Weights of a small transformer language model: LayerNorm before each block.
MLP neurons of a small language model. Each row is named by its layer, matrix (up: input weights) and neuron, and shows model dimensions 48-143. Each number is 500 + 25 x the weight over its row's rms, rounded and kept within 0 to 999. Numbers have three digits each.
After each neuron's rows, "fires on" lists the tokens most often at its 100 highest values on Wikipedia text that the model never trained on.

L8.up156:476491504516467513512531467526440561503486500466503508497515554534505523504510504524556430495474542493507507507516496550526501552492497522493517491523526488528463506550495479484507496520505491511502500517523479491477530543487432509486484499475496483499470508547507501499477493490486529441
fires on: "\n", ";", " but", ",", " when", "."

L8.up199:500474478515503510508488451475450505507512446492504522472518489538527493556485497524519470496528502487483486501526462542493556523458499480458559523467496480468484517505493521511500495514549537511518482494463483490503515475538485509490476525516536499492497499491457500509479481505497517500
fires on: " |", "\n", ")", ",", " ", " 0"

L3.up184:560498494510441493488548493476440530494495488473544513517473525535458493538482474522526482510493495485520508481504501546493498514444481486494499495485487500530480484507472497486506523477501523543531524491528509465489533524458518544528504501476489464515513546525482543514486502506477477512
fires on: ",", " and"

L10.up88:520490510470427493516452528538507507488505514487476482521516510487506507462478545534492470478500526519487502504504499490528500450501501495437532525505494502517497521493493513511470510484548537474492483548538510512572558510471476492512504490518513544472481514536497480506491494506499535550
fires on: " (", " ", " |", " by", "-", ":"

L11.up554:488472463442517491490515444493516555476465511497503478473543514533547490527509486480489452524517533494474469489509498493511481479479509467499548539489521501529483499541502481495495489492506521491497516536491502512516509528535514450457462491499532495501506481497455545514502446497497516491
fires on: ",", " of", "\n", ":", " |"

L5.up591:560467511503426502479541506503504533456518494507520502493489491526492484500527481453444533498515474494514507486484516517507555436490505462454534492536483512470457498519475490492502482502513552492508501499520501510476503529494492529463507530483482484473550492514530479489513555498506467524
fires on: "s", ",", " |", " hold", " is"

L8.up375:476527518434461545505491493500487507528468498498493511510534532522508525531464474516499507492427516473503450472521470504501498553469467493511521513495506496535475510509515497471456529496468503493477513489500519524483517486482492494551502492497496512508485512490513519516464476465428521458
fires on: " and", "-", " of", "de", "F", " or"

L10.up133:488485498497502494545493489526471540496533532525509500489521473537501495524504483515501489506483497490481484473507547473525520498461462510481529536485490545506487495487487542513515469485489522478477522537496504526494509477532491490512543503516534502492487497508527540499475482463451437514
fires on: " |", " and", " to", "-", "→"

L3.up81:484513480520489505547447497503516502491484524499510511481512497514507471501464470482513535554515506497501504472491534478506502471472509462503504505471477504553487520538530501483481506531522493493474541523500492551508517537476501527492501495498496533533502520520532473501529497465525528451
fires on: ":", ",", " is", " as", "="

L9.up470:503512489463551467485509500523482528513505502516512507501482501502531510506496486485483468513486467505472481467529534496449503487492481501466492516445498504483513503481480521502513498522492495557562515536475522506475509512532454494487567538512530494524471466509542491509540485521522490511
fires on: "\n", " is", " April", " are"

L11.up28:516501502481471524549516523530482482533528464537475492532523494493452466497456481506499476503513504486501463521524541530510503538464503460491475518488479482492473476509538481458490538483521557505514534510532523557502505474519503499499543528508531463522502531516455474513452477517490443496
fires on: " of", " and", ",", " in", " |", " to"

L11.up467:496503508462491476538463496502477512526527509505524504490512458509521495517471470508488501519467471503476488479571540505507525499461471525514535530489477508503498497521464467548486474484536512529480472549509496571499509513466448585511519493520544498523508494519519498519471542496478481478
fires on: " |", "s", " a", " de", " A", " Her"

L8.up349:464504507487457494499509506512491515495488475487568507526534493521460491500440473563477515529489475472533501486559481527495500536466504493519525529507512497543491479530521468447531564466474511523498518479498485490513543502495466526510502516434500529476541583489497504503483490453458519478
fires on: " and", " |", ",", " &"

L10.up707:465467512459489510486517488543509520550493533516553476494502538504482498494530513531509445507522556501506520488496473527540509482502483470455523514505508502537492491480505462464500478551531510515489516527487510515506491542521511481491465505470514504512446510533491495508519489467511514535
fires on: " of", "o", " |"

L8.up127:490490519491528472511493486486540451517524521505534497456523500493498516494520484480503477501467521483479475500519523505535574479506516490491500491507516515476560497475517468469497486516463539468450486494510486467495499522458466510500506530454503503515504505524502506491526519459498471514
fires on: "s", "d", "ed", "e", "ing", "ly"

L10.up632:494494539455536501505502451515526527495519511489517486486464563517478484527489498531512446490477487449500513461509531521478486503500496503512504545482504508516503457519502468510533510461518512458492531533498519525510531512521527490498523489438531495503536471506488491515509521516453505534
fires on: " the", " Democratic", " as", " top", " Supreme", " into"

L5.up57:500467525501511538510500516494493510504521528511510499493475507486559471489501476522431526467498529470482506471530523504480507499462490496474517492487492450533487510518503456514515476469489518480462475549498507509525504494506509493470551492471513467470525487528488487506461552468482526561
fires on: "'", "-", "A", "B", "I"

L9.up203:516483557459488458495494523465540420538504489510487494468542547498489519512485487518517473514465472440502494477546482495519477511475460462500500476511491487472506495481539513473508530443505494499504528514463509487514523486485517496475492526496473525508517465511514508491493527512525479527
fires on: "-", " free", " –"

L2.up259:511494478513468498556477503493521488488490504475527522518513514492448491491508482502491514523480524493500492491502474556509532507444518467437512501515469507553531493509547509461478533499509520476455560502502501512467520516477502481495507462494473480506507506521493520497507516505457469467
fires on: " (", ",", " based", " (6"

L11.up52:487483497523509533534477481525482474477496518523529477523491506509468529524467478525504485510525478494486520500526473470494500527466467521491521559511518523495491486509515508533465534513529479542475510502490504500519527518465453519507546450475500491515501538525508471512450497436464433494
fires on: " |", " and", ",", " –", ":", "|"

L8.up357:520522470468512517517495501503456522525461494505524546510479490492516499504466438548450521496495481503480474531509519537426486529479472540487474569508516525556524508514533473506509497502488530482519548545472528503541552496501449510464523523504518493498459499561501473502501495485488500486
fires on: " (", "-", " is", "\n", " to"

L9.up212:449495510470455513477439499516468487497517531492514489541499503515503448499579499508505461513533496500481470463518506506514549482483492464502517506473467508497484523486539474503516538488502489498549526513454504501503503489502552486491481540471472511514533493540519524501520488495487479511
fires on: " |", " ", " a", ":"

L11.up72:501460480492512488537519505552465522502492501530524500503530535521488529482530471505521484518530510534528485492543479538483515504505456483507545475531500481517473494522495486495532505500537509507474446545453486469519548511484465476472479488497514528455481534489549495523479508518504505499
fires on: " after", " and", " when", " but", " before", ";"

L11.up118:503472512462476448465522501470549491519524514510542508457515513517532536492525497504483522484480499497515482508503511506520501471478486513470543520519521516487502478469498496457507451473533478540475528536533513480505505546473471528467511502499519471500532517495484484454500546515483479507
fires on: " |", " 1", "ing"

L3.up476:554438504482505544560467492488510460541528516555488483491550496480505507520523484508512468520491524477473491454511497459526548504498467483467532497488504502500515480503531529521533514485521481492498521488498567486534516513503490495488496495478516535536484496521499497505494486461479511453
fires on: " |", " –", ":"

L8.up135:490511483466508499512526507484533511497505475477494545508496506487515445494494492528464538518459549491502534515483496538447496492512484484470527483504487500509518533484521475489467502467500536469467553516505462478535528510457526469491474534469493493506533488541502509493460514495454482484
fires on: " to", " (", " (6", " (5", "-"

L9.up602:480532517464494476521470466484500548515524491521528508492479507504521502512487493505509499513471478442483487512511522480521510467462494544450526481481489524493515480544550465503509438510500524546443513481506441536487500526496475507477485512496540494455514494530466484509470539500473503488
fires on: " Her", "s", "or", " al", " Or", "ble"

L11.up272:498531504455475502522495516520508424509548507524467459496519483517495478500491508528465486478524500525518536509493525461493538483480506515481548526548465473522470494533487517479486479500531453499506501547530515514524542526478476510476482501509482547488514506517523506512482529518494462505
fires on: "-", " \"", " |", " in", ":", " In"

L8.up300:517522553504498529484451478505461543522493506513539482456496506509514499518474462479494478486481492496462501484496571500507510456479430530515519527499502510529512507524519428513494479471484552499490482500490484488497522525482489496449565478517509502473542465519514488493501538520464484510
fires on: "-", "'", "/", "s"

L2.up740:510517464495491530511491494494486566489575524447499540518527514511468471489485505548486550487513465476516501490561507495489505495497483496507511499479491480505526518531522442537495487504493481466462514521494486552534504479510497515487503499494501455463508477495496536484467530459477498487
fires on: " not", " never", " McC", " un", "comp"

L10.up597:513520534491444518511507519493516479491506466473509496509505506501461521539481534507492463518472508514533501489507514516486505519514512476492503501523515491522487514476542498484506537494486537562506534524516482510470543520490448539504505496513499503508512558491490518500428483492465420484
fires on: ",", " and", " to", " as", " for", " "

L10.up99:538522535487442496547527502521505484528478526483513524547477490501486511532498493493480431496513528474469491537513509511473529496500502539507504495499569493487521510527534473514525529455505521515425507558503485514513531523516469511500534505523489508496499487494522467499465494496471486485
fires on: " the", " and", "s", "-"

L12.up430:516480505498519488538509436468482523513521525519548482486498503540510525564511525458512468490475530484490460498544550487491538505515482512506526498506491508506450487545496473517497419512493505459466504502535513538527506514493444511472485515493497490475503519499496535487501558470473463509
fires on: "|", " All", " of", "s", " |"

L8.up245:519516526487469517546504512537523446508477473528491496531502545522512503536517488499454487530455510462505450505498469518475501491481483485500485488505536521527509503526510481529557492442495502471473499484497496506544564536478500462530498491507530480466523507521515467495469500479455492488
fires on: ",", " –", " and", "-", " in"

L8.up226:504493531491552519505522498497519511531519513460471515494517480492467451518512503489470442573489508491522523523523487507491512521478504510473491522500479486500502485517545547472503519467529530489438523507492502569520528506510497489544513504487549546479497538533521511508474487456472474486
fires on: "-", " to", " and", "–", ","

L9.up145:447513443505461518532524480530522521512478471540494510469517444510509516530496501513525541474478536459462489474533515480538513505519489483474520515486507498528532486489539495493528505514519529493478494519487475516498509508522516493437493457486519537515499496451471528519504496465517485511
fires on: " of", " |", "–19", ","

L5.up413:500450546496484486526510514500507497501510508521506489481499499491511490520509498485438485499515503470502495501544509529472532490489473505477474500529509472496470463492532470527541533491507516533508541528545502464521509493493516503516500512486465465480517513550533491506482501512495487562
fires on: ".", "s", "c", " than", "f", "/"

L2.up218:520439524500511482509438494527520476504491518528560502530526470508454512530495477457510476466529505500534509503523498553517494539512489472492524512535493503484546502516507512493489496505494475554476529496510511506487537492433483499510473533511507516512520490517516445482512491495525456462
fires on: " |", " –", " on", "\n"

L11.up702:503481504459464455511484535520496484479492505506475505491504488518482523559499519470502515516518508513468501476561490532524530495501500498517474499514550467474497481427492459479539524485482476505480489503556505558520535541472524482525534490444506489496512527490495500476477481469475494526
fires on: " the", "==", ".", " of"

L5.up101:545519536492493501495508502506471524496537511494515477531487491478508477519502490503493522541499488481490526443523540463530483450475469486441502506485498520524482513542479500532496450490510458484480506560509494490558524519533514496519471492502511485507506514530476509501440531441484481514
fires on: " |", "\n", ",", " to", " ", " does"

L10.up660:531482505529479492502476512490547491483495521498496493507538516502526508536540457585459458511516494511488541528505500471485495505534454465477538486513502459501510503522510469510539532499498487452529552488539533529448516490470505520504491491480506529513506496525473500519519470496507501486
fires on: " that", " as", " called", " because"

L5.up663:512473578450473528492511504477495488527486525487498495501548530478489516521459486499513510519465500476512482494524492499527552531470482484463492506490526513469496483507536514447503499469508535512473534526489526502533533480493503502551526501512518515470507445515537505508487484536470504501
fires on: "-", " new", "ist"

L9.up123:484497469458464452448499499499496530516524528526506496490545530560512497524497475546511501453477509504473481472505508553511490499488494426454548530508514477509477500461512449516535498510535504508504538548488499511490499522493526476491467504466510575496519488504456525493483524498457483513
fires on: " of", " |", ".", " at"

L9.up248:512507525491520453521516501512483493500515502539464489478511505487503476485493469521452476492497476521438467498557503493488488453513479478526548500544450517544518519520518482509516533507487505539472514490504486566544528522517488498521532566519481506493503500526479526525491509458464469469
fires on: " for", "-", "for", " For", " by"

L8.up650:496497484476521505493532466562486540515493484511508512505497497506476444541503482456484480500496502525491491520503527479483462485470441495545512490531501512483484513506509504540496480504499476501489504505516498539508535496501491446480521452513505499520496539487485592509473502508509512530
fires on: " |", "\n", "^{[", ";", " year"

L5.up383:492457552479533516524449491467534520495481508477502483491496520518490500503493463474485487481508485465509493475528471553494469498488507504490537504495469537521474503506506492479511532524508535477451497529483524520509503505532451498495536559475543540478539514525503537479498481504523527520
fires on: ".", "S", "&", " US", "N"

L12.up315:524515467503522557545456489503463492457511511518510488486516516505458487486498479541514465482523504488510525440532516466533489463477465508478516520518506496518487474497513474494479532479507454525437509539481538501517518489488516490461508501522514527473488474507474518515471486451467469492
fires on: " |", ":", ",", "for", "season", " in"

L10.up501:520497491483503504506505477508500523532464505506501520527538476516449493506512463503505467535485504492454511500516503529508514504447500486465517503457506509498510477500552417517500502499506491540532498490481504481489513532512500474540541517497501513502485548506545479519518509471489466518
fires on: " to", "),", ",", " with", "s"

L10.up764:504527529470454456471472505510516481483513533560519496522513475509530503477479480470507519539476543513479474536505497487513511498494505456486549528524443540498499494462533506492516483506511499488479525530501538478492529524460520512539468503440485551491512495493500481505475500473476475475
fires on: " |", " of", "\n"

L8.up618:488479488459485471471493477551514500493522503486524504469475509479492516518493535490454480466531477534488523501518537526507505455428524527480541546506493473457540494491481509449537465479499480503454508541474465525558507509489494488486475509472547509493504509479537499490538529493515474527
fires on: " |", " the", "}"

L5.up601:507506555495490504505502475497504496542479531457487502497529532522474463481515511517520496503464495464513496471505506517475477465471493473524531520519521488562530504475551451460484461502515456479475509546470507535487507531482467508467500509508472521473507470519492509504534505476495439548
fires on: " un", "-", " dis", " Di", " anti", "–"

L11.up173:536478556512535470477517482490502486487501454513552476475526502509507515485534482452468508490471483505460500475501514534557509445474471488466490476507470468451505503464490526472511516517464504477516492498474465513495503523467497472500484553491530454514532546482497506468513528502487497555
fires on: " |", "-", "s", ",", "ing"

L9.up234:547531528509491489477499470544504483523485464470480504522495489491495505524492477522536472549494507513503485501502480597538484542504515458491526536508518498515501491489537472476499490466486518536463531486465540505468490515473438552460502520513534540507509542501474520507505484508488450506
fires on: ",", " and", ")", "),"

L10.up765:520541515467512500498489506519531536504550489476490513493545528478479454487489542501472482524485498465501493499585502566480541490516502478482504520500482479506495489475508488497460528482454495472490484515517522499502524502479491516537469479491489450469500480519514505465462547483486473491
fires on: " was", "-", "comp"

L11.up546:493488478479497472491466527535504502534494550543542508494500514508507526526517520500497480477452509473519496510513530525488499472470443453516523489491498504529510496525530507537506476519484505525497506489465525524509545557513480521486488498507502510478463512495464453526511479489481480465
fires on: "\n", ".", "==", "-", ":", " a"

L9.up310:511494502510469476475456513473519514535502536533533501474502509520448496499476450537532494460478445509537495527480466504495479500505471470483514564532501481521519510537516479495525499519524520451525566575485493520525520532551472474502498522505500517476458493520479506498496474487510504499
fires on: ",", " |", ":"

L9.up439:463480543470458500521491508494521487498511492519554494476532531502435434532491512522490440485458484499452485468543461537510519505521512476499467484505533551512515485464575477478517507475500501499505524544510516506511535532459493494545496505502520524509500482501490519509503493513477492513
fires on: ".", " of", " for", " against", " over", "-"

L2.up624:535454469486482524481518490515485494509513488467464524431494494507482514510479466489509498469498532473519511484524491494500531539482480518421508516474518490528529507492500464494499471508488559545447502495548489473468493535480517494529500518502523525506515479482493495495485520497474482489
fires on: "-", " the", " of", " as", "e", "s"

L8.up474:504477528441464523529484512467519485507489497493470470516514498532489497511508508467486476513549506480487475508490492529496535467513503469480467465490512511481504502479518460460481530483502507518475514519520509460472528495499530505542561482513544482499537536494529504486466514545489506516
fires on: " of", " part", " city", "s", "c", "."

L8.up409:524482505488487487558515505496507493530495492479498512521521557519483470498491534490468436520524507482493461531490523512453531481442465488483508460522506502549469492526545512485482516449483531503460554491505504522525516502501473499491529495475504493481537521512546471503476488505496516465
fires on: ",", " and", " than", " or", "ly"

L5.up309:511501511524478533499494496527458572516491525482492493499481502493532492517477513546506474509510481494474501518507514532496522540468508493482511498477497470547516487514514468487506496523534521536529504523536514506498511526505489492489526498474490486499461512485444504502539488467448505515
fires on: "'", ".", ",", " and", " season"

L11.up405:504489490478518527506489473525507501483532523485482521478520494505436461494508514507434536491523476539525455460480501565503506461489477478481522513470489545574454504530472434521510470476492442478497489509510498487478538478532499481517493479484565445462484520492502525511522511463490498498
fires on: ":", "\n", ",", " |"

L5.up221:521492513488494452490535502493475504518499488522511505487507508492490485527479483529498442478481514535499452515512533508504517525482503430501515465527452468541496494556514493520526486518501502533481479495504459506506554514495534513468495476511512491472499509495530492506517495512460477530
fires on: "-", "===", ".", "====", " in"

L3.up535:499482504503508514520472484566465470527508517516512518500515479532472491534484471526491521470513457524552514511498531511521495498491502500518488539507495524495510493506503481502499469504547460532422536518540526466495515522478509508501512475546492499540485481535458492499484451486475515440
fires on: " |", "\n", ":"

L10.up201:507551536505506468513524507513511524511532509516515505462493523530490489532487463488524485494529475463528492517478476525516476525499475486526500510509475472540528483510504465516525511491504532502538518481507549494523522506514430531514471566501502521456460508488468490502458472524493526507
fires on: ",", " |"

L2.up643:471512524482496487547541517496528485521503532466489486469517535497492454486470487510476497505476535484512468443543521516504521530439503457495486497532513483515495515472513501423516522482499544524484483511518506508477512511473463487502508519496520527437548490507536466499463528502471477510
fires on: "-", " "

L3.up219:531493520510514532509470472530524440520531528514526476507523507513487535543515471534510488514451494502509497493523503520537527513518451538464510517497529468509488474495565463470507476459535523516479503497493529487510525523494478522538513507498498574510507488502536502499515477492454470465
fires on: "|", " |", "-", "=", ")", "),"

L12.up47:496499549492536470530498443471499527489533498489557523509503526544537485554526510495466446490498504450486492498495526508506508518479481518493549531485521465514484472486531466485521505505520531525500531544494482515475513494432472517503496491487489505503478528505487513485496525490481518502
fires on: "|", " |"

L11.up185:466474466482477495508524502478445483552510502492467511560495526550483497512464507511497523477518531527496463501506556476522510487473465498509495529463486475514534467458494497514478538469555484511536515498499465503501507510472519503500467503491473492527526495544490487515458488496456522525
fires on: " medal", " |", " of", " in", " was"

L3.up641:497458552488492477497494456535478497524506493533542507477495473529476496491476472507529500509479494484501523509513469489509510539485518507507554555522473493473518491508514468472441476491541492578507536483489505472490513485511512466494482543474490479528483497475531490501505488521487504493
fires on: ")", " ", "\n", " ==", " |"

L11.up725:510556537493448498528474527493522476552451488499500482541474516543450485546470508470496490503525491480502516520498472471473519515497479541467480565517502486535519507520544500461502456486513496526493477511454473519493540537487504506492492514529469483458508506489550521494499503495540488526
fires on: " the", "-", " early", " an", " anti", " late"

L8.up272:510488515489481493499515505499455550498536533490536512464524520508537486524466498538456505506466516470483498490521508454525529498457454509524533497479514470536485502520508437517501487507561541487484553504499486530477510531490467495470500489502490471495531504516475484511513516481483488493
fires on: "s", "-"

L10.up15:492517494463499476531475468481500541485464552493506509507513537470502489475518509537497540497522477498486516494478509537472533469475497485516519513502502528521478512481518462492515514450497484488487535507530541492524533433465456508486492513477515521475503491568498522511484476515455461528
fires on: "\n", " ", " (", "-", ":"

L10.up378:481490517508431532508487473511482471494548533527491487523502478481491490469511466547448493556486515518513469513516493464517524516503509478486531517524524535474475509461487524485483508504501477521489505531487498466503516487518531539519505508512509474541503485522544517509519495488495446497
fires on: " |", " and", " ", " RUS", "\n"

L2.up328:503507501502477491500449510467517454502476524484520506498487511495520514522468473533490495534505485504538516483493484499511498484482455466520515545520517483546534518525530481481561491495496509487462497477502513520491513512458452532495528525548520562552499490546504499499519490468481502496
fires on: " as", " called", " named", " titled", " title", ":"

L5.up741:560476549469517520536462486521516484497488491535564492493480518514506515504511477487467523519455482465475488475559555469504507469497490487524507485512460508484494517498488521512490473497466507489524510544522521483491506519485477508450510516461521500540512475505484493497504502497478543483
fires on: ".", "ing", " |"

L5.up765:480478526490490510471470509452491486504503583530527488495534501483505497523523470508509534483473475492537508527497478512527530488493506504473535528480468498530531479505508499523500493533552566492498557546528522479512494514469543493482484484474496536477513492534476472483474531484495515493
fires on: " |", " HUN", "=", "N", "-"

L10.up384:485519523489490506521489503516578518495501518539515486463508550530472523487524527514533448440486508475463484485493511493482486474489550491478475490471495473517503461517481497458501489472475525502482476472484513516517539531511497513551504514489518493454517494477490565512487496536505488529
fires on: " in", " the", " to", " of", " into"

L8.up554:474510466488475457501496500484460493516498528562494511548462583502521499523441510472470495528491519483481476486486496463488471543486511497476533541521501484514543508462498522500501537488492484504505479517467505473517553518468488474504511458502503471468537494511504492497496500472466509491
fires on: "-", ",", " of", " and", " in", " or"

L11.up654:483510511460486469484486496565480446502505553554505513508497473560466511545465486481492495559521523494460482476509489475492486521491541530532491527500519515466513481485499515481478577485482485492499519507466523511518547546520537506502514481449496510491519489480496543503467519468463522486
fires on: " the", " of"

L8.up225:483535512542512562544467471496428545496499483532511493536502482491514496512530478514493457477477523491513510475501489517505520481462466492512496553501512498520489500491513521526505528470462485511529520497453514464565508498447450475430511511505505499477467513509478510512487489507492531509
fires on: ",", "born", ";", "–18", ":"

L9.up54:501515527512476535517481501472510524499519501516479522459548475473499468476491506527488521486507513476522515494530493529507547500491506526549532507471479528536535521475535521449478462469482504524456503488452511470502508470481521469505442515492543545470473529524497460513474507455505480511
fires on: " G", " P", " R", "-", " or"

L3.up436:540446515476504495555520502522506473520521464475479498470518536513507479477453497486520463530503498544500454482518540503460478497488461500509509479516512509533491469442495501492531487455480525538484491535543520498511519490492436522533509551507511525528480500528555471504501507490500501513
fires on: " for", " so", " by", " as", " all", "."

L12.up709:545475510540460546514488464505540487490514493493502524490528511503448503520528483497450514466548528534543514493496508528463546515486477491488494520469506488507538514483524438459496489488525527486495475544480527480471496478489502491537469491471493504479532508498504528499466502507486459521
fires on: " P", " K", " R", " V", " L", " W"

L11.up408:495509503492497459542526448511525454496543498533502488516498485506485515537463479477488496518505498489503472527546527484490516473489483493544520533549494482539463483484485517469545524497476511511449503553510508517534528508538463486503523519507520554474503499482513459520491500470484483442
fires on: " by", " after", " Re", " re", " for", " pre"

L8.up565:497529547485498533495463503494481469485562498523511518487486446492486462518483483531475497535478517464532485476526501548528484491495495483501504530456491526493485482470500476498489499488499482500508552507461526490506512475503511513527485517544521528478524469516490513509466528482501498491
fires on: " |", " ", " 1"

L9.up119:511463504484512470475548507477468511453484493499510527533521517524521542507512480521520517476478478495464488535510516472542486490478459511497507495518518511476484520518543493488513517471484457550520514488492498489477496502514488496478545467510500467502533501499522493491478572485492503504
fires on: " |", "'", "-", "act"

L9.up381:478514487496476482527519526510485479551466540482520493503491520565495528509509483546502476501493507444486495489473533486494563490503448490476496527456529527520461492494531495492521471536524482477499477537525475516480509533518486542529515499531469487493504510472506497494530469516500505516
fires on: " the", "s", "–19", " early", "us"

L8.up198:508470519463453489542458484475530540508507469513495489502510492518508483470492480485477477516489554527495477488522492503495531477446469488447523496468482543513485475467531475485535498488526485548545524554516489509466512536492478540506507495489512537492511523515483507495507514527484504478
fires on: "s", ".", "S", " you", " You"

L11.up233:524524491487504500505493501506509484488476535465505528535504490504474503489483490531469524486541487473526464529505476523509528523440494502465505533492512499531491512487491422504519550466505484507513531495520490479487511484536497480504506539501549556507476549499505442505511490498492474479
fires on: ","

L5.up216:536457510462492490495499478546521478525502564519534475529498490534522490483506503525511493519491504503484537463506562484514499500513512485471535556503488543508500457480524436450491476488501516529453516543520490514503507496497524496471512531479482515513464472496503449484478563503482487487
fires on: " |"

L8.up45:522501505459493459536478491534497450519512482478539506519568539507455500502464519507485479516520504476508474494527538526453542511452510481491495541469521518487498448483497502443525533493463531520455515553477519543502502535465525492557492491486516500493534541481498514506486549491520457502
fires on: " of", " than", " the", " on", " and", "ly"

L10.up643:496531516476493515534526520542471462533524508487521515495539482534523498550445509551520455513487494469518505506513513528525569505486468477526514520461491485534474508490507501516553503515494519496481538532502539510494518502522503471538522492495502475508467536458508510485459510466448418470
fires on: "-", ",", " and", "\n"

L10.up675:505483471523465491577502480519490491497502495510489502514566506489514508511472542528498463495514495496552496504544573525473522529476472492543487507504526456548541505471515483520514468495454504515450522507488483482513547476495483524519530492492496502471499495509502479495446506481487493483
fires on: " ", " and", " so", "ly", ",", " a"

L9.up281:519479487484477457493509456495502472518548500525530500476519519529475527541506481513500496482464479468543496476497509532545490500520517479493563515463543511504517475520527470474518484467534507527465515536525476521513491524431446480505520517496547524487502549525497527481464533524458522468
fires on: "|", " |", "-"

L9.up705:488489473469450524504484486522500549486562519526473505506484512504508468520491520533467492504540475501509525445516526452512515480478458502530551524466484534498492475502488450472494491505551495500506520541499474509497529514506516485469510505484507494498560502463507529505508537488459499481
fires on: " |", " of", "-", ":", " or"

L11.up580:454490500499498506479507477546485509512516486490501508468465474500542480532521482467459487559504540467523483460503551480475515514503485496510501537458478464527505522503498513478481486509494514547512480533495495463520505484503485453501548508499500467498487515516497524515474515487449483531
fires on: "s", "-", " of", " are", " was", " is"